python train.py --d_mlp=640 --activation="tanh_gelu" --qk_norm=false --init="normal" --init_std_up=0.0268 --beta1=0.9 --steps=5292
MLP neurons of a small language model. Each row is named by its layer, matrix (up: input weights) and neuron, and shows model dimensions 16-143. Each number is 500 + 25 x the weight over its row's rms, rounded and kept within 0 to 999. Numbers have three digits each.
Before each neuron's rows, "fires after" lists the tokens most often just before its 100 highest values on Wikipedia text that the model never trained on; "fires on" lists the tokens most often at its 100 highest values on Wikipedia text that the model never trained on.

fires after: " |", " G", ";", " (", " the"
fires on: " C", " P", "-", "C", "A", "F"
L4.up624:501543512516496490482518492520509446469534502518451481538494549489486531493514503535489535517513494464457460502476475535513491486495494483484537538465511468516487463474535502492511505476462520492496533495496454517472502480495526509488508503529498460554478467523489491532538506485555523493509499500518567491526507499548527450509496477484456469508545461508534496499533461490489452513486

fires after: " ", " ("
fires on: "20", "19", "18", "17"
L2.up462:507490424468549495481497483452493524499555486480512482496495501472480519453483517474502515535470499543523526489479535485506533540465471473475506543517532495538465487477491534502492455515508521497469481522491473490528512516468497502521521513493505503542522519467514493537491504493552549511514491467564509528502509555510543502497493457476485478489482502518563507491508557489496462512499

fires after: " |", " "
fires on: " ", " |"
L6.up77:495432484483549491506510471461537490501481518533477471503517436478488536456464484470494514540520500477466512537521467500460526525491488502491539504537497493524481456506487531515455511500533527469461552534501462504505507453529574517503502526488494479484498489503487502471546496462497522517509505524526532491504506487490543453491531479521486501473494498509506469500502501518480479500499

fires after: "19", "18", "20", " "
fires on: "97", "96", "95", "85", "86"
L4.up346:509492443529471495444504483519505505514509500510546440485502506486482517465522484509445505468531463539564509478531531501516529493504482483466516519563464484505474488496483506526509500533533497518511463525491475506491473497491531484525477517462511532491478447487511504493475446521504541489533507538528482500487519461485480482513474484512496520502507516510485532459516494512476459543480

fires after: " ", " ("
fires on: "20", " "
L4.up549:471530503514538501536514494467516480481537464533527477505485550453466504510486486441499523529489476519513475502473477514447483513502471493459506512503534528517480501491520527477532460472478527528491481519464508494496518526522499498471509518459496433471478450445498499489500505501569499495522491488547515518489506531517528520464505510544519479496488508486521512488499518532494536518503

fires after: " "
fires on: "20"
L8.up376:481506462496504504502515502472479509516544486506519482509448514478524500495484477493470534476558479486534500520476468490487484505443476484490501530494512500552488493515472521485502456522546472473474500511461544512504466512494493484522532471512489469481487492451523502476493523465537516493536503514534505530488486487523509489501459486507553434493481498489540563475517487564469498517465

fires after: " |", "==", "|", "-"
fires on: " W", " P", " Sc", "e", " L"
L10.up438:507508497498508527509502483494465509492485488507490565515525473537551509513506482469471474506486497556515494500483508531503525512497480443489510509449486525468511472556466498487456468495529468502466491490450487502508476494510502531524506506489490520469461490531484528540492511520524533523508488548562485486537505477488504488467490474482507446480536515482495548492498497532531491528548

fires after: " on", "On", " On", " the", " at"
fires on: " ", " most"
L9.up71:472504530509522515504515471491470496466520472483498469476495458442482502503477496510538503483518500492477459515495492508475543536473488487520519510492552475496531496490510486463521492460490500513498533505483528509502506510505535510464467509510481488523466506487478470435505506461501494484495508473550483496466497500487571506521505468521514517465518514488509553529545518574499544526476

fires after: "===\n\n", "\n", "===", "==\n\n", "==", " ("
fires on: "|", "19", "20", " ("
L6.up186:489532493506499479492547484495491532494526468517527493526481511542503492493483511487462504496486471539502478503489424472479443494491451482509498494462484518463487478501468585505470488480471469478466500551480535487512514480502538531540529534480491501493511484497507557496529492495527502491523496525518480522492529484513535518500490494491485469447477490491543494503518457502470485500526

fires after: " ", " (", " /", "–", "'"
fires on: " (", "6", "a", " years", "11", "13"
L6.up481:524509489508476483486537473515540512522516552496518518504482464506496481481504463484528467507503491496513496452518472502520519486503521480494533510479468474508480478482522517481501511543514508450506486484523524479475481524514538535464460502532523482515509517489471519504477472548492547473531509538529486498516534451504509491533443502470450439490530514531510531508539500509526478534476

fires after: " |", "|", "born", " in"
fires on: " "
L2.up630:469478504497485512479519463462510564492532495480506518499563523467507495468504487476507516562495467541482513537517492537506498486484531491470500540548512499503481465494503491518514468498491487517488484541461516503500472509496506517460441512474528528554473470485496485501487485480571529511490485462532559478512539533523498508465535509511500538503512544492497469507508500488475508535488

fires after: " |", ";", " D", " W"
fires on: " N", " n", " |", " P", " L", "r"
L9.up272:503500498497478479500502487447530493508573514510481510495454467489482481487502440471556495485520500483475451489524507514479509519508498477508515518455519479502487530478516537501441470486522462503460523523499486474495499502501527493482525520496518491518472534458499518515505512508483496450496495510531485483477473484504539465472480486446471487474528499514495515564564496542492488542463

fires after: ",", " in", " near", " the", " of", " N"
fires on: " and", " this", "ly", " or", " even"
L8.up378:521544532511506556458461481457483475535487483508497523506452517494496525502504513508475509505511524523472469477471490532502537491478508500469466518515472490461512517476459518473527508486489483502459575502480477459455489533520526473525494527447488483523494483500495460514518515485503531462513492536537515530503508479482511508498505543516502535461468482479473499501520493501532499489519

fires after: " ", "."
fires on: "20", " However", "u", "ir"
L9.up396:508519492510506521525560464487537484465480499485487508491508542496506495491502454512475504463518509469522472487470516489501452488461516513468486494488508495498491502518512495492520461506440530487521500496489486483489512504560488506481523507538537499461486494485507484478510496532552488493522498474523497499476488554492536491509466488505482503502509503520477534556496495541492526518434

fires after: " on", "On", " |", " at", " with", " On"
fires on: " ", " that"
L8.up211:506474493525549498482451501485521475482514494496497563492539536471498479509526443481520527509510515510524469502470525530507553507473505481485479484530480537530484516505485542463484498472444485461490492464514516482501489511538523470494505494536505444560497493488486488486508476498528540449501476521519499529507478491477524509502457501501542473498489471524500533517456466513496504547488

fires after: ".", "-", " (", " un", " ", " \""
fires on: "s", "re", " I", " At", " A", "ex"
L10.up433:476473495515458503538497465519488507537554504499525484485550527520500513510484477497505513503475496517487482524438524482515489502532504485478502527493510492505470476540520503487521509512534480496499472530488506479440508468476582505517496526552476495494475513493481494500527487505528494487466498528513484506455521519504520475525497458476531463484515485451503533491527466502488511521498

fires after: "==", "\n\n", "==="
fires on: "O", "E", "\n", "Career", "B", "C"
L6.up255:494490521524501496527541530510475494534515481512546513488479525495465487534479501485455505512490495491533505515446480490471499514514439474483504511508516549489474502495475526457509470484525520494460513507485559466503473510487455507475526515500494529502490522530473515537481498466517485496497444509500493473554538493506497542510514475499528468520533467496526484507488472507511450540510

fires after: ".\n\n", "-", " (", "===", " |", "\n"
fires on: "==", "O", " •", "-", "I", " Ref"
L8.up554:463493484471463517523494505465471529483523492518520479503495527527554476485454496489480499519468494506501508514488474502488486525534477486488495503457461545485504511494459503489558482495496451507465484489466550474488457507508530520478522519511527483436473509507493550486495497499492514526505523512515462463536536467528468513515500511525533499494537507490558519491516447518484497493492

fires after: ",", "-", " |", " N", "|", ":"
fires on: " K", " and", "ik", "an"
L8.up55:490532499537450508479484510485500477503496502503490524535535503482510508500528532560489470488478511462501518487487483506544509521434505486514513512485495499460525481489524489504525458518530494517497515479517465513505448452521526486484503490515493518444493510481482504456497463520504525470533511508498529554467475465506568484535512483496468488505503516522512524525508474537485518495475

fires after: " ", "19", ",", " P"
fires on: "19", "ubl"
L9.up546:501506456467462522506530524536498487510531482488505474491474491495509503479525506506482490442479557517554502484496515492522512553489516464466523504500517504516446516524473480490465447527493548520496507504473469492488464534448497479511517492479502477533472469499520515483493497508524482505483489531520456518435533503493476500508494493503514489502478448498522466517500539483534513513498

fires after: "\n", ")\n", ";\n"
fires on: "-"
L4.up509:538561490513536520512524486537515471488528530526504513531523510470528516505511490497469472517510478510493448482461487524499502479459502480500498518468501468458497478493524507518508479470445517517497503503435509497449509495535511534515485502491489523490448495460499512498485490489512474521481515503488507580499523486547500509519504501481442466464551517513552526529514531523492517492488

fires after: ",", " |", " (", " in", " the"
fires on: " which", " ", " n", "L", ")", " Z"
L8.up2:484546497474480474491453483476522513465521492486506490505481478466530511453537505549517450465494522521525482501490539510499511506485500509480481526526457472524492521516430491511461489481467476475516517519495513520449465553521505460488509515523492510541488504503494469529482497529573496484528468529527544449492481518476547489480501514464527500503489525496529512507510487457512496531511

fires after: "\n", "-", ")\n", ").\n"
fires on: "-", " •", "C"
L9.up208:501496496519489520505506498511495446509536441480496479480504481505503504515486499553476444482514511496482542480491533481540509514488426493524552513455482520484476492528484448483507426524470515532514512491507520497448490459524497478501489514516497521490486494495504552471519510488542477526484504519512484540488521525525492467499524495454496515529559471527515522475477516470504510486468

fires after: " the", " a", " S", " (", " \"", "S"
fires on: " r", " sp", "ater", " R", " W"
L9.up75:458472542490491530521454480464469504508551534515530545495535525509515491460515461512510543546509508473517549510486512505477540506502490493493537496501444501476477500481470523479515519486503500532512499532451468498499512496504504482499468470518494433452540468530473502507471508504492503450501520504547485526474477470508496485529506511483541484497528513526490478517525481527482522504520

fires after: ".\n\n", "\n\n"
fires on: "=="
L2.up309:534456509520485507471508467514512477505539486495517486459519519505478493529501510516471464518506481504530509502477486480480552518500436510478514505513520528441520476458457546474471464452528511534484500484469536508489488527503508545482538531559513502502490478475475508487474513509502543470526514503507547465501536521561523528500527506511502478446491451462475478508510515515453490482479

fires after: "|", "==", "\n\n"
fires on: " ", "E", " P", "R", "P", " L"
L10.up250:421534535526480509520512497456433512515491474477506527503541542495487484487492495512459491476498500481464548533503496486495499479478489494531519501519525492476507488496505523528508495467483446512502526539496521494514458551513496531509496484504492476497511497496495504505525482480567503482526521499512502499515505556490451495531513482470541466488487480476542526484520462568521517528448

fires after: " (", "\"", ".", "/"
fires on: " (", "M", "20", "F", ".", " "
L8.up18:488532485539511496463532519483511463541576473483454496492480523459525518499487468505495462516475512522497483471483486523495510508516465474476516536511466520530479485510503500521519504567507474493481533517493493499490563531520496480500487504469505483452467442478511521512462512506556506496515500533543505492488515494469525521479485527501488491529482480476511558488510482540455496490541

fires after: " "
fires on: "20", " T", " A", "eb"
L9.up296:543534480504539488525517502506532498527520496524486446504465509511474516510519480497490541527488502478499479525489477502465527469465482494485532473518477502517481529505457548472483455518512499510453529507481512466472466493540518512480514521524505488531443523467459468480507486535496485526488509493469489494480546523448536513460520444478496462524505456501545504516497513516502496510504

fires after: " ", " (", " C"
fires on: "1", "es", "2"
L6.up573:503483480497540501450512516477550514516518499470464511467510563482517495456508474482455486512488542495477496492456512488530506514509503500536505496498459514500471486462492515516488488507486493486475488513452519499496514523579500507479473494509510498543507509493509502554515470492499484506477524483545508539473482490520557501518457492543495487492536496511524510555544540507470499469515

fires after: " |", " L", "\n", " D", " W"
fires on: " |", " P", " G", "-"
L4.up383:497536524514484541502497508484461472459534522510483565505519510455516457509538476520507521500509482479459484518503492526520516533513513483484473517470475474486499477493517476497445476429462497537456504502503507521504460512501506496490518512549507496510493506492460511503489498498518489454519513508504523494538470473563556448520504477460475490479553492503500529481520459503498488510446

fires after: ".\n\n", "\n\n", ")\n\n", " |\n\n"
fires on: "==", "|"
L2.up583:494464492493445481507521494535533497499532487488475485459519488479489462487492458496473504449527503498490493508506505500491509594559486507496504493548498479483509461480485514475502512461506473478461513522514501529525527551465503520472536533514495469487487492462496540468579504481489487514490510514548487472521533499522547514501484501482477522520496484511544513511497438544480515472496

fires after: " h", "0", " H", "1", "7"
fires on: " |", "r", "et", "om", "op"
L8.up278:498525518472515482521514504508498475486534505453537467499538454494482518503515476501530465502505503535484471522489507528544495503469521471521500514515518458511460489515522483503512476507487547497510494483525498487487494485515551493468525492491511513498498522505501533506525460543488514445491506555483512514457507502497531474551504505476467514502553476527469523518481479534458466481528

fires after: " ", ".", " cons"
fires on: "20", "ists"
L6.up525:458478476489500523521510467479465496522502521505529458513510491512449453453487488540458592482514486513525487533473502476448494512506510518495524519488543504507503515473518499485563492498532497491482467518473464458479524476456526512539539551552521462493517482518500528529497486520498461508473463498514504523485481503524494515511514463509488480511496510524538518528495490492528484504453

fires after: " ", ".\n\n", "\n\n", "ever"
fires on: " |", "5", "4", "The"
L8.up568:490496479485480522504512484484507490500473427499501491472491502485506459463499521545477539477495512535506534559481494513556505514518445527546513504529503498493477494512494512466505471490483477498438482474506508497481516492478510510479470542530483486499532489514512519510518498491526519461500530482560513477500494523517513512480484468523448511474500480525508519543476514509502456475473

fires after: ".\n\n", "==", " |\n", " |\n\n", " Notes", "\n\n"
fires on: "==", "C", "c", "|---|---|---|---", " |\n", " |"
L9.up131:503495511501489489522518507484492486455500471509523488497471535535508466504487535535515448458491495539500490515490441509502466542535457497500523512527520502479494496470499518463527461452554470519510540492516534485494493502458522487515515512525477458488519515532466559459491496493520487476495494550510490441518510487517475502510517482492483515502497486494496532516510468523437481538497

fires after: "\n\n", " |\n", " (", ")\n\n"
fires on: "=", "|", " V", "K"
L8.up265:446447540520486489482503465481471473477484476501493486505483471498494478478544513494448512524538485501500505521507488539496487514460514498505485507518485493487478496498485513513485499515471477485515443466512533516531492541509534532477515510532499497485488487522458532528503504494529466457484536476490518519508517496526497519498522483503525495501507512529565492493518400493519531498496

fires after: " ", " in", ",", "born", " born", " June"
fires on: " ", "19", "20"
L4.up516:475466474550487483502521486491497486464523511471510431526530462490471515478493472498528506535499507517501444481488498532479478550458484474495511513503502508496510497523512530459500471500529535525464482516468510505505502494497561481486504506514494488440449479510495504488448507461544514503506498492526509520491528538491501496503544476534520492505499520523523519461477508548551478497509

fires after: " |", " G", " "
fires on: " G", ",", " |\n", " P", "A", " L"
L4.up105:499493480497499503514478501484497512506514492528487552496479508465496517520519471482499557532502496544482505518505502532498538497461496520518537524477525488512461475464519528482454523520518479446499506480523467536512444482473494541519526516495528492503490482490502546507531443468519512526514505482501548488512493488511564448501491440508498489501520489494542524500511496501528499528461

fires after: "==", "===", " (", " =\n\n", "\n"
fires on: "R", "S", "-", "D", "T", "F"
L9.up79:539501479519490485511533484499486484472529450503506441578483468511492498481533531518491491504462481491472478491494484516498473530482466494500528538498496511516487484446479502499513519549524489506482539496501503480530488496487521525484520539475483509495454470499513496500494498479526536462543515489540577480546486471529505481519507486496493516538520492492551475491534502514480433522536

fires after: " (", " ", " on", " un", "=="
fires on: "born", "B", " September", "9"
L8.up587:478488466508534500501480497509527494474542490515518461528501476491480513462476515518514468470475485537528537515469427506518482503464462500469520522508552486518508504506445512477497520538524469512532510498509506492483481500543510533540492499485513478530535482509474503502492461487481494488511497486535487515508514501514517536462476465506449497513530496473535468488526499499463485533510

fires after: " |", ":"
fires on: " ", ","
L2.up286:517509527478503489467458492491430545505526502493551519503549494479508481499513490496524475528533360477498546531515486516532527469536522503457488490517495526514523486494542498496506509497515506479488507504443505494471528523511500504483507516513503505540496502503473504525498495524524530481518489481501497526507501536503509494462492500464439490538507509500496487503500501542477474494489

fires after: " T", " D", " an", " L", " W"
fires on: " |", "t", "g", "w", "n", " L"
L10.up579:490522509465476522508485518514490529514509504497499487502521495482533523482530460501514471515505501469495468511503440498477506512461568490545490511479487477512485464501499561509408515468519529523495514508494544490483467543482516522453491496495503499531501515477482503485529486495493463474523489479520483511511496477499492494519502559550472441466529515472495517493531468503511505490506

fires after: "\n", ")\n", " |\n", "|---|---|---|---|---|\n"
fires on: "-", "|", " (", " |", ";"
L4.up151:488496508460488494470499531481498473463478430517491552493520514499528525528497517493447501482459492521474481495466502524498511520534466511503488537512459490487496453484519531505456476475475498504436536451471523491521493513499509475501492525499484499486475518508488539542526502473560511522512514489522542502530501468539501501507489483501458505454530499529563505484523480491475488496486

fires after: " |", " is", " was", ",", " as", " "
fires on: " ", " an", " a", " E", "6"
L8.up163:480529462542509485528523491477488499491521543493502500494517463502504487479537477508543516542545482518483477481482475546500543516485482480481510523511493483490504490494495526524508505581509471481479458545517506520453504496511542534465442512495489466536475492499501506515468479559509526455513477531504535521470503479488543520545515483491513472504528509467495517450511508523547472495501

fires after: " |", ",", "z", "s", "ü"
fires on: " ", " K", "h"
L9.up526:465533515483524475511519480534531518490514501507513515529503497508475534473521460527499507488467500537498524481495508564532482524487537515414474529507489448553505438492514473482510490522470512519481543499474511514500501485521509505471451518509514467470487462479502479533500475482510531491519507508517512500487532483504546521486516447467525503530499463494517507486522439502440473537514

fires after: " is", " one", " a", " was", " M", "M"
fires on: " the", " of", " ", "old", "te", "en"
L9.up624:441531498488573521526489494470487513498511511528506462500524453469512473523474514521457518521518486528495490506504476518496510533508523481504487514499519496492538484540466511492484544537532476511493454515460470496470490467498529485452425515486489512459507497508496489482488484525489486521516494551522503547459449457503501495535469518544503507503501538527533543495523470502490497508469

fires after: " |", ";", "0"
fires on: " ", ";", " +"
L6.up593:530491505500553494500505479530509489486482517545500546514497483521476506506460468496512532513526471504501459532501494515463544518475527489483528529513537450523499471504530544502484501501479525510445522481514486497456475473508493520461521523472484491481490558505495504539528492488523542511469488508507543491506487454525551468485510489504437530527571478480512456514485480499464498536493

fires after: " |", "|", " the", "-", ")."
fires on: " \"", ":", " in"
L9.up502:498526494474493510489493492503518498476464491504511494457490498511497488548469494526436489525470484510512491467511521545465520499503473509510509521486501501435532480517501485488481540521519481478486521497442477505488492503491474508480502526492466556497464489486515489520475494492525498525518536532527511515501501462482541506518521512496488516480449565492481534525472513500468498474500

fires after: " ", "|"
fires on: "19", " ", "7", "3", "8", "18"
L9.up452:444510520468539528482506499502547538477546440530497499521506510496466505518487489529455478488510471515508533506495492496500523466494491486448522511466528535490504468494464525456516478482466469517488492523487458497456501522498518550516456508491561470476497483491528516513518477510527494503453500547496465551517506540518525528455481542507505506493482499530499528513459484530498523519530

fires after: " |", "0"
fires on: " ", ";", "-", "^{", "ib"
L6.up172:483498499517519485519572501521521511502454484535472556505530534516497509518487475469472543521488486472506476527500482505484518524461535494480516506527503487488481495503512537523497511514474504500478522497469515462482474488529454487479502505459464522526507495525482479529537498538519534499527495503503524485545497461483468496503497513524483550489534510469503446515532491468455513519456

fires after: " |", ";", " the"
fires on: " ", "ing", "S", " United"
L6.up470:511492525492539510507514495467499490465483484559494461500484517519497479468499453471481505518546506462510461521524493508481512482482519476536539487475503481485414500504502481489470546471508502523487540520465443482498526477492518515498485540534557480528514507475473494462493486532509515528457526502549517497508481490517514477446506534526476488524496493480501486503480532510483497524499

fires after: ",", " in"
fires on: " which", " but", " $", " whose"
L2.up497:541496464555494488501506437456491489487500498520517502503522528482478496476502508502478509504486499537476474493508497537511517469514487525480513518542504476527504474460530522497506494516493490535463510504510460504481514516495528520471496567452480454437450456487480504442515517450519557436541485496553554487512514543504497532504471545518481516490495510490491484485501505513500499476492

fires after: " ", " (", "–"
fires on: "18", "19", "born", "17", "rit"
L2.up171:490500463545510508512545521511568413506496450513510485488447468499495492474474507507488543510453573508516502485463511508525541507480504482540510494467526504528494491479482510507492477517487513494485514517531543468487490478482500489496502494511498472501500513488507506528536494496486506487533479542498514500476520490486513483550500520543510496453498511475523495506525519480497494520487

fires after: " ", " the", " End"
fires on: "20", "19", " In", " ", "less", " first"
L4.up28:489492486502501492525439497482518514463512475529524468496501484460459491491503468503467534535541522482504492534460515478463508518481503500551527501523506493465451487481525506472526512454507490511517503554497408504516484472523513546520478499541488466500490520510527443476544486514531521492458519478531514473488496530483493500498482508574490527460491474514518507529513541515478488526542

fires after: " in", " and", ",", " from", ":"
fires on: " "
L6.up495:505449493494535507492519470495545481478543525516502482504538552434443485469488471473509511527495479503496481530488477528522495527484545482454513500543542475525467510514514512505554501454477509547486513507493521484485507478459516479463437523499492470503527479493488534505491495495538491477502507471507536494474517527531532493512518515554483532527520539513515462475556511502502514508474

fires after: " |", " on", " ", " Website", " in", "On"
fires on: " ", "20", " a", " six", ":", " three"
L8.up240:464541512558533494483535488468471513503497431535520503482474521500494476527503511499507518479481485490477459538480461513512477516489459500499520534524480516510509505488492573459541510455515467480521523493496521491539500524514516506473538545520482488532504490490516510463485529496506490470536493489528501535534464467496491529510506471494493492478491470510549498516512508485482481463499

fires after: " |", " ", "10", "12"
fires on: " ", " |", "2", "0"
L6.up142:549491471534521519505517493503515498481494488577479466496480452533511510463512472494469497518491493484486481495489513482507517497495484490485576532475498499495486474486490523502511508575502524493497548502489478484466511475516540528484527521510497500537473483489462499465501522498493542492529532535515539512472469468468488467514484451495529462544530485485513480516516522510471446494503

fires after: " ", ",", " in"
fires on: " New", "10", "20", "3", " ", "5"
L10.up337:525511493486507518492486498468498505464480546485527497491482522515457504502530492490498458532509500517511469470481505547471527508464475475512505549514507527527479459508442495472442489541492478543465475507469437490488484493504541507470489524490456510524511472464506495487519479527537514475487528497511460514473494487545540484477477440502530469488528523498517502541515524512474514514533

fires after: " |", " ", "19"
fires on: " ", "+", " +"
L6.up493:493517488536488499461491483531506480499447504514512507468484500496492488491523483520466522556573504481563485513520494452451518469502486480508548494479440523500465522497507503504515488512511510497517469521476483476481511510516491508482522490489536488508509489479459531527499516535482513463519503520534519525524504411496483464494501526544494477510491481503504507483502496500523509468471

fires after: " \"", " (", "===", "\n", "\n\n", ".\n\n"
fires on: "R", "C", "N", "I"
L9.up386:521484502476441465505510457480514473490525489525518507532500540521465469465541490510522467487474489487501472508495501529494515495505486483475535502509514512514491519481466528529540424524521489509476520479498536463491472489487536510495537508485488474502500476487510541489500468464526564491539497505500554452527536499552507459501487490484520501515556510502507497449514477556463469487518

fires after: " |", "1", "3", "0", "/"
fires on: " ", " (", "–", "-", " m", "th"
L6.up184:487482522541543511498507471490522451501477495493520476522488421532482492520496472546490527498533487487462473507467501523490518504495488503491552501490499485540519472480533495469534490562504516489482490468489454453480495465514555524474508497497501461516489522464464492520469522510480500469489478506535549498479495485506557488487504499507478476559532520491516511544513478541507483527481

fires after: " |", " Ke"
fires on: " "
L8.up274:491499515525574485480517511481477480512524519526519503505569491492483486515464506548515513551511494494477522492515497501525568499487521505549480500546463489491502521505536532463537490497536541507512497495467475472471515494499502500496499502461480485548508517509495496461525476510495516491490483512475523483498465439471455471558521488531537499479492537464497481520498509498524493508487

fires after: " (", "|", "/", ".", " Year"
fires on: " |", ";", "pen", "f", " Title"
L9.up52:466549512471497529523447487480486504497470488476505512485505473511511507479494471481474453493524487528532554526480494545496500489495476482478527521475498518513454485505504487488503519533498491535500441520497475490505445478527512520535513521512505470479490479480454497494501488453502511487495511497536497508499471473475500465492488476484473487501548470492453540494468448577539518513521

fires after: " the", " by", " with", " hor", " of", " |"
fires on: " ", " first", "r", " some", " n"
L9.up425:492470493501504521480451484492511535505551456461558502505496526474458473497507487482490484528513515513487440490490471507507535500502500504484525531505440488466543483504490490503559514512535497477474522559493521490489495491512521486507498491507481531517556512527471493480519527485534513466510508500494527531483469488492506515509479526502501507490523474507521465509507502531421456487499